config.yaml
num_hidden_layers: 15
hidden_size: 320
num_attention_heads: 10
num_key_value_heads: 10
head_dim: 32
intermediate_size: 1600
vocab_size: 22502
hidden_act: "gelu"
norm: "layernorm"
norm_place: "pre"
norm_eps: 1e-06
positions: "learned+rope"
rope_theta: 10000.0
rope_fraction: 1.0
qk_norm: false
attn_scale: 0.177
bias: "none"
tie_word_embeddings: true
parallel_block: false
init: "normal"
init_std_qkv: 0.0203
init_std_o: 0.0037
init_std_up: 0.0203
init_std_down: 0.0037
init_out_by_depth: true
optimizer: "muon_variant"
learning_rate: 0.00167
lr_mult_o: 2.0
beta1: 0.95
lr_head: 0.00462
max_grad_norm: 2.0
warmup_steps: 200
schedule: "wsd"
decay_fraction: 1.0
decay_shape: "linear"
final_lr_fraction: 0.0
batch_tokens: 32768
max_seq_len: 512
doc_mask: false
train_tokens: 319600000
max_steps: 9754
dataset: "wikipedia_en"
MLP neurons of a small language model. Each row is named by its layer, matrix (up: input weights) and neuron, and shows model dimensions 80-207. Each number is 500 + 25 x the weight over its row's rms, rounded and kept within 0 to 999. Numbers have three digits each.
Before each neuron's rows, "fires on" lists the tokens most often at its 100 highest values on Wikipedia text that the model never trained on.

fires on: " |", ".", " /", ").", "\n\n", "^{"
L5.up757:473487487476467475497518495452502478493529536494524517529518500510493500513512521505532499535503531479492493532475503449535508530535494505446505459555509521570498466481496482497487494505537501501474524495567515488468517490475544508508484548511505506468493513512522520462514514493476476522476505533441438483509491503505477507512480506549537505463505507452485490490523433529524508523494

fires on: " ", "–", " –", " |", " help"
L5.up763:505571467494493506459505496487494541490510503488503477523530443518530472498476484496510525527507475469496517482529491483459508446516517533511471505532484506469516482496504478504543522519511488515508495516475499464520521490531455434498472437551485558496549462506486526499529479487503500502521467455482525507468501504506537551520475483433483475530471496517495512550453499552529505462496

fires on: " ", "1", "9", "0"
L10.up1463:490506541532489537533514511465489527518493457479500513521569502486492499483465480475478512530488497461470497485504552487564515509515503477505519494523539552522523521457505480503471530477473482507472543517466484495493477468471512511511507456524475493488485512473488513499518506534479479476501508455523491545472494531488495488481500495494504479517497519560521476521491468485484509477499

fires on: " ", ",", ")", " a"
L10.up1548:521475531474490485482543483487520485541506475514478493469513518496492552487513478489521517523500521528484523502492479533461547506464493503469533496499518496454478548475520516528477475475486494551470531523504519532505519510531538481462486507465481529452501456515476487441494485523499505459521546478510489476474449516514490505504524519499556501465468530483530462465456539506474505497493

fires on: "9", "7", "4", "1", "2"
L2.up578:492500477505512503508455501502496533526449519513497522515499480538464488522468489513520506464482488474519495522508483492494473569548470476521478511503499497492480507487483493538534486524514507452485502532477530452500486483480524500493486525517537514502554483483511534486515466500501479515499524505530500485481493491558510450522496517515467502483492496493523496470500480550509519527443

fires on: "–", " |", " well"
L5.up912:520583490530467522481453529499470530483517535523505494452497505484508503468488493513492511498490497487502547479509482520502511508531475504486518536484493487524484496518522448520462525496498510477527521471499553520485519518506547485488466514521506533530559496520491492501512442474467451530484499500462468505495478487462507557468484512519467532534481516507476486539501524533506495494538

fires on: "8", "1", "3", "6", "9", "7"
L8.up303:495476537506470492481529505442493489495468508473515534502512470488501463470535537511497529502487541513500479517520537507488497480485488476504474523516513452462451518523462470503506515518505472494507481475462501489508470520460530488484495538520492519454516525520497504483460512510502522483486458523527490483512511556519476508475500533456489520514530494462501524518478529491468507496473

fires on: "2", " States", "9", ".", "1"
L8.up1141:473509484482524513486510478473467505496517543504510514479510528512512473496549538544509537531506483463503522528542490509509472545502545501504547515500517462484504521457514558484480472474522489523485550471495522449523508506523454512513516488494533476512531475499541507498557498506498493476486475520504467466466460523518496518484513531464527461527470500466492469513500437523554533479510

fires on: " ", ",", " (", "h", "ir"
L5.up1214:490535494488486487466489470516482476508489500523513445483520505492469471477567496477516537505501496533508511505497500532463517525508484488501498496486513515491510493530489490507519526492505477496497447526497500552472501520459497475518523473513476510541510469492511513489497468496533463476507494505515433504510529483510478456491518498489502478534488510499518482491515504497505535519448

fires on: " and", " has", " have", " ", "0"
L10.up1403:467526522496546538480477505513501518459520531495488531516495577505508489534502468532517508481480521485494440487471513471488500481452523516506451481504548469489492485495502514506513509531523533493518537493511491542497444545454506511464500530472512519449497526521483496543496481516515547477494492532480469485511499545504501510492516504505531513488496488515504471490494516509571483538484

fires on: ".", "9", "5", "6", "7", "2"
L8.up385:487505508468549474530461526481498483479502483528552474532488495490514510477479508510483521518485498495520501501505525481494482462497562463528474532508504476526479481526483515537496541517517509459496529485458552467522564479514487479520498470494490514494467482509520491453467487438479508510506503488503502471491490524552486519505491527508491490541507543513462506514456520499524525502522

fires on: " ", "1", "0", "3", "r", "2"
L2.up467:485516512515529522518476481515485517468497542493489466470499509499520494500514495534505535514527544510522541510492538476489493507475504504490468506477516519506541476503459489499519477460451484521521490468454510548527517456475481467522485531457542533484493521491515474516479500510509471418477508475535470504424498516528496479503515489492488452494509500517459538548505488461481468504489

fires on: " and", ",", "\n", "-", " for", ":"
L5.up734:531482444510523514525544454458559473511473464499496517494511484489500472524481500459459503520482497516519456509523512473493448511478527447555487550462534499492558513490491491504490507472484473474477500528487506455530498471507474479528494485505467484510524511507466470504502515459510527486507498528470487457510478492517521478509499505503488478497512499452507477502506532458524514471530

fires on: " ", " |"
L8.up997:489544487538486529492494484503500478476499548512524498503462483505481510497467475511533504477497471473496554470480479516467488477512485515456518518475486467546487494509500527490494519532571521511488483509511549523489514499471491489505501537505516477482509493504457508528537510478490442494504493467481457473498496518470520542517513488529507488479508495509524496483460531497490484527457

fires on: "1", "8", "5", ",", "9", "3"
L8.up1219:469516517518503499528531530500514493506484516484490552506487476531550514503506512538513528477486475487471536502504520503454470511508491498480503537503478501524468489528491517476575475526485491522476469452568520500483504490489491510498495496542518537581507487449471503499444524484517486521510482491525509496536555520482501473488528499470520508518503513509514478518470470491500511509507

fires on: " |", ":", ";"
L2.up1031:487526525505479496464496509482518518432529500480543498510510488494538520555465535474498522481480488467474455489551515501495498500499515492506456506524539521506485524546463539484472501463473514503521537542516484467486498517528483502492504439476508524515492536513476518512512549490534496450513519476523460508509507485498491541475515531451487495491463515444499488515522487481503550507502

fires on: "0", " to", " for", "2", "oc", ":"
L5.up1325:488490495543491482512540518502497455496500498508503508559482532481478500511508481489497513529507496532504526513510498532503467416506523502521504530521506485482499549490494556510459505486487472527498510534513524483478490469466511487497499484491496481499459534496485530511455530556506487529499485493500520458511478520505487508535508486531535528481465498497515477483481470503464513522516

fires on: " ", "2", "′", "–", "1", " $"
L10.up525:497467519525502500505521485474513521490509536464528530492478491492481498515502475478490449487510512470468544524470506534487489508525462467493551535456510514424490461547502451511490490512483509527506546469498513542455484556484456476525499480473489504521514505491481483490544459448508502502511432476501513525514517527495496534477517506516468482512487500504481518504521514540471468489530

fires on: "1", " city"
L8.up750:479510548528511511505484478459535518501527539506513481513466500491486471504513506523497482476465523472472508515494536504552507512469488483499509508505495486528509482444528494455532487487529500525489518496472472523490547453433525493492513492492551496509521483494442473550473511495487514542504459534479480486492490456497483480498492473529511513496485473473555438475498521509525514530536

fires on: "2", "1", "9", "5", "3"
L2.up275:503521474461510479475496497458488547475508519496515518526549502483529475484487513488502480479521483487481490551487487540496517478513535529515535496530541462519534461482507480511518495473519510481512534535495547453541527504522490484502536469481462445445493478451534515499532463478479491492532503512505478497497544509460494505514481524500494489485456495511526484498459460489507491527507

fires on: " of", ",", "8", "n", "9"
L2.up1028:457483492473499511507491490514504513542462491506507496473539515514502497517513510511511550491512452472499566455472527473468465531530468487512520477498493471514519501486520515503545440467454515433481510529504511530530514523488500541530481508482477460484491483483496491539444483510450489441521482517511456480456490505516501455527468484499506531550524511467486513453514470525497514490538

fires on: " ", "5", "9", "8", "7", " the"
L8.up747:482494528448495510473518499501437518482490505514482488505512491460482527502480535473541490547469500488505515484502516501497492540554514529499511520518533489538498516507496466493504493460488487457469510508515524479548527539491407492460507461487499529489494498479524496488535535493460488483455535509524478549527530534491489519570501471501538515514478474507508490517493547511491497515519

fires on: "1", " "
L8.up960:517520550490515513485521487497503480511495525521520468472471479529534528457481509504516509521481557512494474524494476529482538540486521536487536485471509503509470544485476491488503468492545538531464476540529517506493534479529505477477514490496502475457511493476464517500512505521511500490477534449511489433518520490489466553498487491477491514498461562506498471480540553524490502543514

fires on: " the", " ", " first", "d", " place"
L5.up957:503495494455530525503506493494479492488489467500491517512506514485459490533526513476499466524450508495519506514528476442517503500536525469492473525504562500530495560500521454477503464488467478497501495479507470507498551476514504459481524548473488480520505485543497496519490485476523551525501481480500501457514509486562479525473519481440488518475518477517490489503514513511537497528482

fires on: " have", " |", " ", " of", "1", "im"
L2.up974:526493489505485498528470535526466474500526502479463481465498517476439499529557503495495513493505518507472470503477524501488492513525463495506496524483483481510498510527497459496485537472509540498494481481507482559527492482470536502530505490502491442495493474500533517507431470564463504442489482500543483509439492514472517530529503495513494481517513467519500490499485484487546468502532

fires on: "%", " a", " one", "1", "-d"
L8.up228:509486489526508479577466483480460500504499546518486497512502501496484505436508523518499440513477505515494510512479489482485445477491510499502512509517520530510486502531499514491509522508515495475500467467511511483537480494466518508485533521493495471482482476521532529496503495529501489476478502481485487488531515459529478505511437442530526456504544506514496514480461515519505521564531

fires on: " in", "6", "0", "7", "5", "8"
L8.up1419:508488484477492463484508505541525522523495536479471524495508467481488526482527464506560513497510490531513486509496467511504461542505481527499522482438490553500501536536509534481489511499450493527515485511501502497501486513490479486489503498514460481513537499518477531486479492520538444488503492496521458467531506506488517506483542499495496497481511494447543485502458499501513519534528

fires on: "1", "9", "0", " won", "3", " win"
L10.up1555:452568498469529439465489503501471467447507501524487507503483522495507480473502513512501504492508482525486470500466506507510479467526488470494478444537498504536472511482526503530510523468495473508504502503509508492531480502491545482477461522520520471504461475510480547491528467498529525519545465482511489515528476506510505487477534451504493472455545525524517484506510521492500454452462

fires on: ",", " of", " War", " de", " no", ":"
L5.up976:510497501461525500520553482520508493534501491472477497492532496527440481515485494513456509502495477497445499524527478482507517454509507449516513509500512490516491521469500491446550505498478504490514518521498540502472483472502519542523480504482504479480511514544492464492460502470471511521509498513545491495499515517524501536525508487502480499504486505469541475473492479504504469522504

fires on: " ", "1", "9", "-", "8"
L10.up1279:476557491513508504487474471491548544515474486548549505470505532505431495528471500509469502527496475493511467506495483509540487464479552534500479563517484455516485469515499474496523510491521529525509550483483521491539554480493516510489530503526487469522534527488511498517473508543502463539456493518503489530539496480493525457490449515483510552486526535497513508468514516469495496543498

fires on: " well", "4", "2", "6", "3", "0"
L10.up171:531471491503554518536493492498475505534470479542501492477504532504502523536494478541500516460519508502562441482499535479507470495522477488500559482491481503451474482492482516491533510464504483506463497511515483460527527489454517483439550519522531516520515505483498509474515481454472514490512482511458527501504500518527523517532523532580464531521497523541502518516525476507490534509528

fires on: "-", "–", "/", "—", " '"
L2.up273:542528470511468492516480484512504472539504478465530452512556481465488489466496509512492544515531484500479519483556494493521488517488514469555527503483464511521523509517518506462556473505508497540472505507488471515481478494513513506494474489489523496465526557510468522530481441489475520460484498503496466486483481463503493494505534538514508536527485500478486519569479499476532562461453

fires on: "1", "5", "7", "9", "0", "8"
L2.up119:479475480476472519511481486498517495486467482483494512493503515530496492501475537511483516518524489486537512506525503505546466521517455463446525507505511581494522518523493506474503508508497489507487546505515534510494474509536509508491477450474478489509486494426517487524508493513452511491485473486498461495443511515505507485504494475489522502467529516478469491498536475521509492473510

fires on: " |", "7", "0", "9", "|", " el"
L8.up535:467497513526511514492499515463473540550511543507464462514501476490494516473493484536538504511496503486491544485534478494512494488533533483508511491493497505550520551491504525493490555494521483488516513557553513503514485491498511510500547479476533479520504500496490509481485471411451525512497516468493451512474487496506522533497471505477466481505482481492523485500538476534520516503534

fires on: "2", "3", "6", "4", "5", "7"
L10.up1048:517470514497501468532509552519496455511534532515512528495479468444507481494566507510523502515494520508468465470515464512498469481481487495481506525460452467501485476532475517457482512509510468501529471486514544508492523508452545475495500500535476487523501503533500533504482518526482526503526444527490515497503540463438496519513550505465483525479508483471535501527500456503523522503508

fires on: " in", "9", "5", "8", "7"
L8.up1582:509541542508517487435544491498519519507489449481512465503499492520510508489560515484511487466509482497524455510485519496457537480483518591521528466490484493520518496512463471473528529522433499511498483484467504514485503451510466485478438444513527490540529511459505498522508483493521509487523522456516459520502476487485480488543460484522448517513492499499510461490493504499502490511464

fires on: ".\n\n", ".", "==\n", ").\n\n", ".\"\n\n"
L2.up546:481486504533545506544502569508559534500513519462487504482498509525468493511533485471514499492481515519474446508496505527500500474526488509530476526496515491478530477497513529492520469485469535467487516471469524474475471504497528447486487489525514491540482534497547504498462530532465488508526512491493481486510492518509480532487479509539513497519484483493548507507538457463467507473531

fires on: " |", ":", "-", "2", ","
L2.up1493:496501542476484488537503429444531484523469460478462513484461512496465503513463493470492481480508508492513481466480517508507456506495570500534463501485525529504500545503492507485485471482495516494529476489540488487487510459526485513523489518487523501509529492537508465513502465498483473484486489539495540499477512478449489500534510527575453446490530479502549515545495492476480514485474

fires on: "2", "9", "8", "1", "3"
L8.up966:502454534487520476518472498508461562511541504528477525530477473517520494489485517530512508543476521528505496514517469499457481482533552490488470488487524535498522501519463542506500479494534472524528495519485511495500509469499524510527516504472488523540531488472495530517523511503520492478529507516545491493517452496478509521532514504486488509506507540506519468500488473504515528505483

fires on: "0", "6", " and", "4", "9", "7"
L8.up773:509489491508507538489494514499511490500475479470479502549488471494490459514455481464489488506487505485519512493504500465522493565503518534487522492498496516509493483424508498473510501487479504460471475496493482458473504525517525488487462513522508486527473520500517506535517453493547510483514487518540466474488496553505502490494515461576541483529503480479495530498499511488500505482545

fires on: "2", "0", "1"
L5.up1339:571512547520455497505509506484514510486536517524537544512510527537479521520477558495530510490526535502488491483500474507543501534476514475518506554475529508489518487452504508535523499494492522484474504479471501488482537483460494484478463536485509504502475488540497486499491465545511475483523458526518488482486506514513481503474509507517499503494484479491501499453466464477479539514508

fires on: " ", " |", ".", "ar"
L2.up499:531496503434519465488519465475510520478473496495490521488496481472495545534505486460507514488495499485536497512561519480525503494530512526480496433507499545505502542511474497434499497520562531539479502507502467472512442469504499472478550466555480487505510534521499513528526503460454486497480520506490496479461506494508478493569488481513477523499547506505533497439496509489504485503504

fires on: "1", " /", " (", "–", ":", " Born"
L2.up1006:478494520464466475508478516494483484526517539490483488483546491494465508494505512518527470491501530505545521510514519519520462494486522502515531445525527499470474520524500480490490487483482517469524523502514518491533499508538554514506531491491484487487479524516494524465516484476494493480438506569521505462483512468481508543492485487490527491518521532534540490522524448526460502553482

fires on: " ", " |", " From", ".", "1", " from"
L8.up1381:478455526464522528473506525516481533505470454485495528483501537496474548496497516504507511505482515487506523504511501486522518546498442475484463498500534513495499497449492458528471486488514478509507537451521528517470520472508491488510420533551464508496475492509491507514503511476501509570511535544487520472507471518469466499475468469516510476468512473530492486484470510540487503471502

fires on: "3", "2", "1", "7", "5"
L2.up1407:474478535474493499525518457460566473501502487502489521493530460496483509485542521518490504471476515490501513478498519517463483502508520520521531489468472457490483449520518512488509474523503450506561454468495490484524499496473467477513480502521504490516466491501542519496537578507471505516526532525510492512508530438508509539578509469544470516508503473499512513483524532493516491443533

fires on: " ", " (", "9", ",", " and"
L10.up358:517496503475490487512557496492561482476525533491488507492551520448498517476469493499507560521519495485482504511506480445497501523543542503449426524513468494521548483543502503466484481470495473523525465542493497492518451519516530473501496484515526506491534495535498512475523563542494508500526508487502485488546494535497494509523492530509527548525515543504483453478457543472551477514498

fires on: ":", ";", ":\n", ");", ";\n"
L2.up529:525465529482494507465479503531543523508490470451536461525523508505528479515529496469495510468479521516520494508537519521545492488524516482543513524496500496510496530492491534510527508482446477524538511508521482486530477506524500525485530490494514477531500503548469492489500510510482522487526534486529522499449516459525530518450532538480499493490485517484491518496521468493507509498509

fires on: " well", " such", " before", " close", " long", " both"
L10.up1556:509543502428450488531510541497498494520491481510566467471525522469517498502487484514492538463530497511536511470479509494504511488487485526462465507505486483510501483539504444500457455472489494489470504459520535499474507536479515523549491548472489499490459446505495521462512436520504522478482441557460482508499474541537508518481529498547494532501498485510485524531452493509498466502491

fires on: " ", "0", "2", "1", "9", "born"
L5.up1416:489531545513532505512478546494500517507540499502468484515513511468475552498479494511523525468500490548539497491524473523458552477545542454487436486476485506509492491517502450506486513481525529544515518508488483462507470539470496463499462494502517474467484497499458537476495495527529510542486484526461522507450477524432488477497494470496505520499483560515507460493490482499539416502510

fires on: "==\n", " ==\n", " |", " get"
L2.up1317:462480504529483505530507484466518530517558525493508515501507523500510492498474504485502532482483490488467503457477543504514519526483523511496485493528498481555544477502496503480509521475494511530510502479466513450463489493487553428470502491484541505482545506488496554449481556479500475502511509456502510488499480501500503570487537500570512484501462557503523472529489466502483520515510

fires on: "0", "5", "7", "\n\n", "1", "9"
L5.up71:495486549456511522491515545501513506531457534501508486542524465545527498501531486489494494511563533513504491502483518475500534506523473505469499514509488509476477544476489488514480498537467469551504476498531483453501496454496515490470466510481502528500509499489510458483507456498487442506532499495467524500509478527487503512532469506480458504500510487483510485465518514506470511493467

fires on: ".\n\n", "==\n", ").\n\n", " ==\n", " |\n\n"
L2.up1570:469523533510495511523549522509534551511551513451469490466511531544495502528477493529506523492494519501480484535490506521486548451496512516499542506498506500498501474517458483478477511507482548511479488507486445471500502530502540465440503461451476519496481506481472515492481523494475505481485513486498497536521459496477484507503516470518503513527481492514521477489535481506443496489471

fires on: "1", "9"
L10.up1190:476488521506516504492527513445525508476512512471498481485511508505544523457488501529499504489503493485451494517473555523498555504493507499507477504475504493507440514498474520462459474500503502502448514472476524497534455506498504538464507495527502513529535513477487485523491516575504469504514510524513488535472474474501462497480480497485492510516511551501520437484489520475522510482509

fires on: " ", ".", "1", "0"
L5.up506:447531486501549492501548486459536498513528542475476488440474490509487513488485518501512541492453501440507460493483522510501527475500508526492462498464568484544509477508485479496468464477504486512519497468479493502530507476510502515511567527526500536523550502499481512528514500473511489521489492488526516459517456469473500474476480519501503520505484501508488512488504511499487491539488

fires on: ".S", ".C", " without", " Jr", " etc"
L10.up1109:500464490486480487502506536510491481491543523501490514471508528512499550477514492484568539493554509490504500490486447523499484500517502490500541516511484546485511487471508531506503496557509490539502480482492451519506517522480498474492488517497448537513536468526490486486488518509538509504466560483482513494492488492498469483502521496505462487518492478503492470468512507540531525500534

fires on: " (", "ing", "h", ",", "ation"
L10.up808:478568517495463497496487488541508485476510507502506507475548428465468497510511472500452519514488508455461509532496528491507514495486489533490528484484529540517477510536499508489512514506505457473499514551504526531494500464464542479512511490510479531511477493531495495485491496508513484475533464519497466500528530467469485457488522533477503487454496464506499514490486486515495513515513

fires on: " and", "8", "7", " as", "4", "0"
L8.up308:529465466473489514555512467525484471561485485546492480494508489504480485529529475504560469511520497508508504466482535509518524549519519494490511513526504511438488536465501520494489546452517491481470478518547521470494489495489481516555488541505536492498509519515512494518457478547464504527519524530486500474499461501578474487509528553492484517528509492525489503487493517510507504485488

fires on: " in", "in", ":", "0", " "
L2.up412:534494507470464476527460498462528538477539459530485492517535513470485486521468462482513491473502529506494493460484490507473493467459513496499481510487504533480517515490521510536511532505481528454515504489499502521442483510485503470499515510469516490493461506489511485531490500496525554522532512490515511499517501495517522477483511515501491507422526530469512481540462484510510529522493

fires on: "1", " B", "9", "5"
L10.up1260:463521496542512551532481495503496545512503511466446492481458501502492487507508509500487485495505525536526489486471553490457525509518476468496487491493506452464498506547566524475498478499499543535491480487509524503526503513508500469527510528576507468508530516459472476500523540516516447500513499507521451504508509442492480539504484448506501501475524492503458472527450528481536507495463

fires on: "1", "3", "8", "9", " |", "4"
L5.up1487:503512521517512497513491522492470484534500524463488523495535490479461512475473509482484538532515526487518436473486522513480514494491505491476503486512526494516449531482524574477528550468488501483497544484529474500501527468496506488484518560489549501473531493463502480476486514490497543490556519503530523497470462466495494475511462440486469519524527520495488521525452499434488529484544

fires on: ":", "8", "3", "=", "-", "):"
L2.up1553:468493464492524494524437476511507538470460485475445491493503519490458495540516505514581523513445508488522494497490455512509514538524545489548458525469535513524486529503431492493460509491514487516496525466510528470510527493497495515520453502500488505485493527493505474494488498484528540530465525492525509499536497534497496500517463462522455495493480481484454516490470488492540538481518

fires on: ",", "-", "2", "entin", "."
L2.up899:525528504476479435471442503516511516533509451514460505495485474515529509463495475470486524507514486489495464521474502505497464489507503513498492540506498544503530510501474528492502527543457502467498509515516498517500526491546522503503516471525524557503501507498512448528467472462515444514467529492518501482478539563504485491528455510513489499499489505507505497518515507506530521482496

fires on: " (", " /", "^{", "0", "et", "\n\n"
L2.up351:492506502483457502496499486498548486531498481485522524525526488510510461533546494475519500486467500485521474524493550483497518545467524522445523449529514526508501517484498517477469506488456497508459523518510516505517521463504500538504472507531490494484455530508523532480501498469490511505496496566472500437519516517500513537465494541466530506512495494515520493509482526516485508482465

fires on: ",", " and", "\"", "-"
L5.up714:475506478511507554491516507461541508479496483502484492491501511495472515510494504505467511524511512521530546467549540466497474531562510454525518498512519498460561472519506508476547522470465537488489482581460498510524467511485496496472498482495509535480507531563492536496465481486486499501489470509489500477496495485510458488554496541489494496463514492459517508486548549492512516477523

fires on: " /", "or", "ut", "azzo", "ab"
L2.up1111:548513491522503522489552448483519500539512505511504485579492518504519428495499539503525485486495477480456537510511532507515477479490543488487496484573468530481507502495492489495498474466448475469535480500488528444496454516499516506498489474523474501494524467486532538514460483507529518468471548509532508507525483481482477466450531494462496489530499474531477522491482510527507515472487

fires on: "-", ",", " June", ";", " February", " April"
L2.up1183:518498509506515494506518493503539497507485483492563502502514497489535485493480522501505487517481514476504475517485487454515465473498499525513457489501528531479546461492492512474502528480487515516475463578481457498473514490521515493533495526507526519474499506504469472465489493487516523546519504525549493437515507490505510525568500557537458483522454491504503486504527504506559487575520

fires on: ".\n\n", " \"", "-", ").\n\n"
L5.up1201:496534490506472495488487491505537504513477498487502490518523542482511481520505530516481496539495513541474547439496483485487478475476504513501549477503463496525525459535451516471504532552485535501499511433459504482513458540500515460498437448485494524487488502513503525480476518531505471501494498481476502538490496480451496513477507479499469507495516505482525509493470540542486496454521

fires on: " –", "6", "h", "7", "ement"
L8.up460:494451482485518477514533517488500492483513454451520490516551505474508518509493485478486463480516524459522502471527487488537520510549481494479509520493535507480478513505507452479481511487494465501506489547499535471537505474480496499499501491493551554490483490505508467512492511505510504520439501528490475531477503521439500463508510509506500524515466464507517500492471515455498527467542

fires on: " |", "9", " ", ".e", "8", ":"
L5.up540:471500483538494485505516512494478503449527478473485485489495480557489502505479504538543504508530536538479487509484487461489525538500474516511505519440502530469497499437518505460495494494529501494481521504479504512516507510535469480483482499524484494493539539493520517467487548527480503531562507539487478518503506535487537496491486503515451541545492465490499445513493463514505493514485

fires on: "′", ":", "',", "ater", "3", "C"
L2.up1346:551570518516512493500489485476528509531461471506517468525526493461461494505539517494510490529485520450520453492526526553513513533482516496530461479498502504481512510504468529495498518516542490496453505485530503487453517484521543530531461501465457498516500513488530503513498485515517508498510523499507488545497522518474498455508510466480484496476515519452482528544515534478494487496525

fires on: " ", ":", "ement"
L5.up786:491477498487498517533504487492534511508502472541536465528551463460487508502509486508462489494485483497536496520541479505526528459524498502534532515487538499476472530501512537442497519525494449498511527458519507488501484458462513476476505493535500500498495515535502514556474501453495517537474492498484502489485522472483496513522507477472497534471462480526537493522487493513481481492520

fires on: " |", " ", " who", " having", " had", "0"
L5.up68:450501501482459527497513458482514495444504503491509520468488501474487496519514475506505534491495490533526473485498497502504504481502514510458508504482485501479532554459505477522481509505516491516512534489488522515481505458514503460531480477473535475501527506517505505507485513541489475450500502500456498570465490528480499498530501480504487519510486463477461513533544494502505476499467

fires on: " |", " from", " to", "=", "aud"
L2.up519:503494513478539533526497538508473496490500464459460530472525515485499479498479532493514476522530517469529487495532527506499503461507461520531513462551521537447474468498487507464504480493562507499509559522541493514487542503475498546499479517489463469515464473534500550526488500522528478453494550502506510480490470500495491530521507506505517529495507477531519516479507486501509497506527

fires on: "0", "2", "9"
L5.up956:512489511499543497497469501516473546493519478476523557515497488517498496532503533506527464426500552473520467503477513502523503480477565467516498528519522494521501505502511511480537453455502495521548465470489548503529462525467502500455465504499455503470517510476485527468529489503519488503525494517514510512493466482474506509485516507500473478481475508493533448517485467496520475533500

fires on: ")", "8", "0", "9", "6", "7"
L8.up1047:482491532533487509527481535475495513505450514486480482520508500490438464530484507502506522515503493486494518521506521456514483492507458537531516520535521464529518519513507485482497525500493494474488488482463496493506484561552482523480470518481513505482515506497508471533479498554513492517475525516533514489498457544499475525532516504515510536520532493516520543496477523442464558487498

fires on: "1", " one", "|"
L8.up779:523484519529490477487495493464466527508538496514465495495492522533511487464503499529526445535467532474511468471456494481470457464542497471523473484496519543549491559516516498527489510519537546506503455538508537519484481525509516488484535504491507477515543544500482464508547505521505520563456516511507545534491501525500478522499495506495517475519508510520524483488528504518479500533480

fires on: "-", "/", "–", "-A", "-f", "w"
L2.up1285:488522507478483493506501499432485547474518553411525515473534506468496487513517524499542544483520516529476514500543503479528445486486514487539505510499527497489502501502487491504523452486513483515511525527508539484514467480504512546439474499480508475529517526513486510497474465492489500483496491451483485508494483509509551482470538523508501519497480476490459469509521467511476486525500

fires on: "\n", "1", "2", "-de", " under", "3"
L8.up423:499527456483486544493520501468450512464507527455476532477507503500498559468486475511496544507465494508503516500434553547547484546498483506504519499487457478464472506520503470490502484498532487523506512478424477503532478497498506515504481570493523473497470496507483496505471529489499506459535497487516506477509455507527507551501497476472432443505528524514496519501499477468504494507531

fires on: "0", "—", " (", "4", ",", "8"
L8.up857:494469550544494455482536544516562510528490528483438477533453512516477480570509483515505478510501490482471471504476518498515505495529503474493480509497513531473505506480513502471478494517513487480521493501504489474495479515518521499496520549486506498489499491499501483491472506538516486514490544477495518513507537490520483509508516477527502530530487450483515510493506508498534479509495

fires on: "1", ";", ":", "7", "est"
L2.up565:501474500522508503454497494510516530526486523538514504525478483518527460511495519496515476518542525531568477492482479516496512496510490491489502510501534510487468543501519490512502505512476500446532478458480496478502517474519515502470442523503534528481534529498522436561507515483513495517512527537511504491528464519493500518447512455499470481499542484504509511481518486464500537501473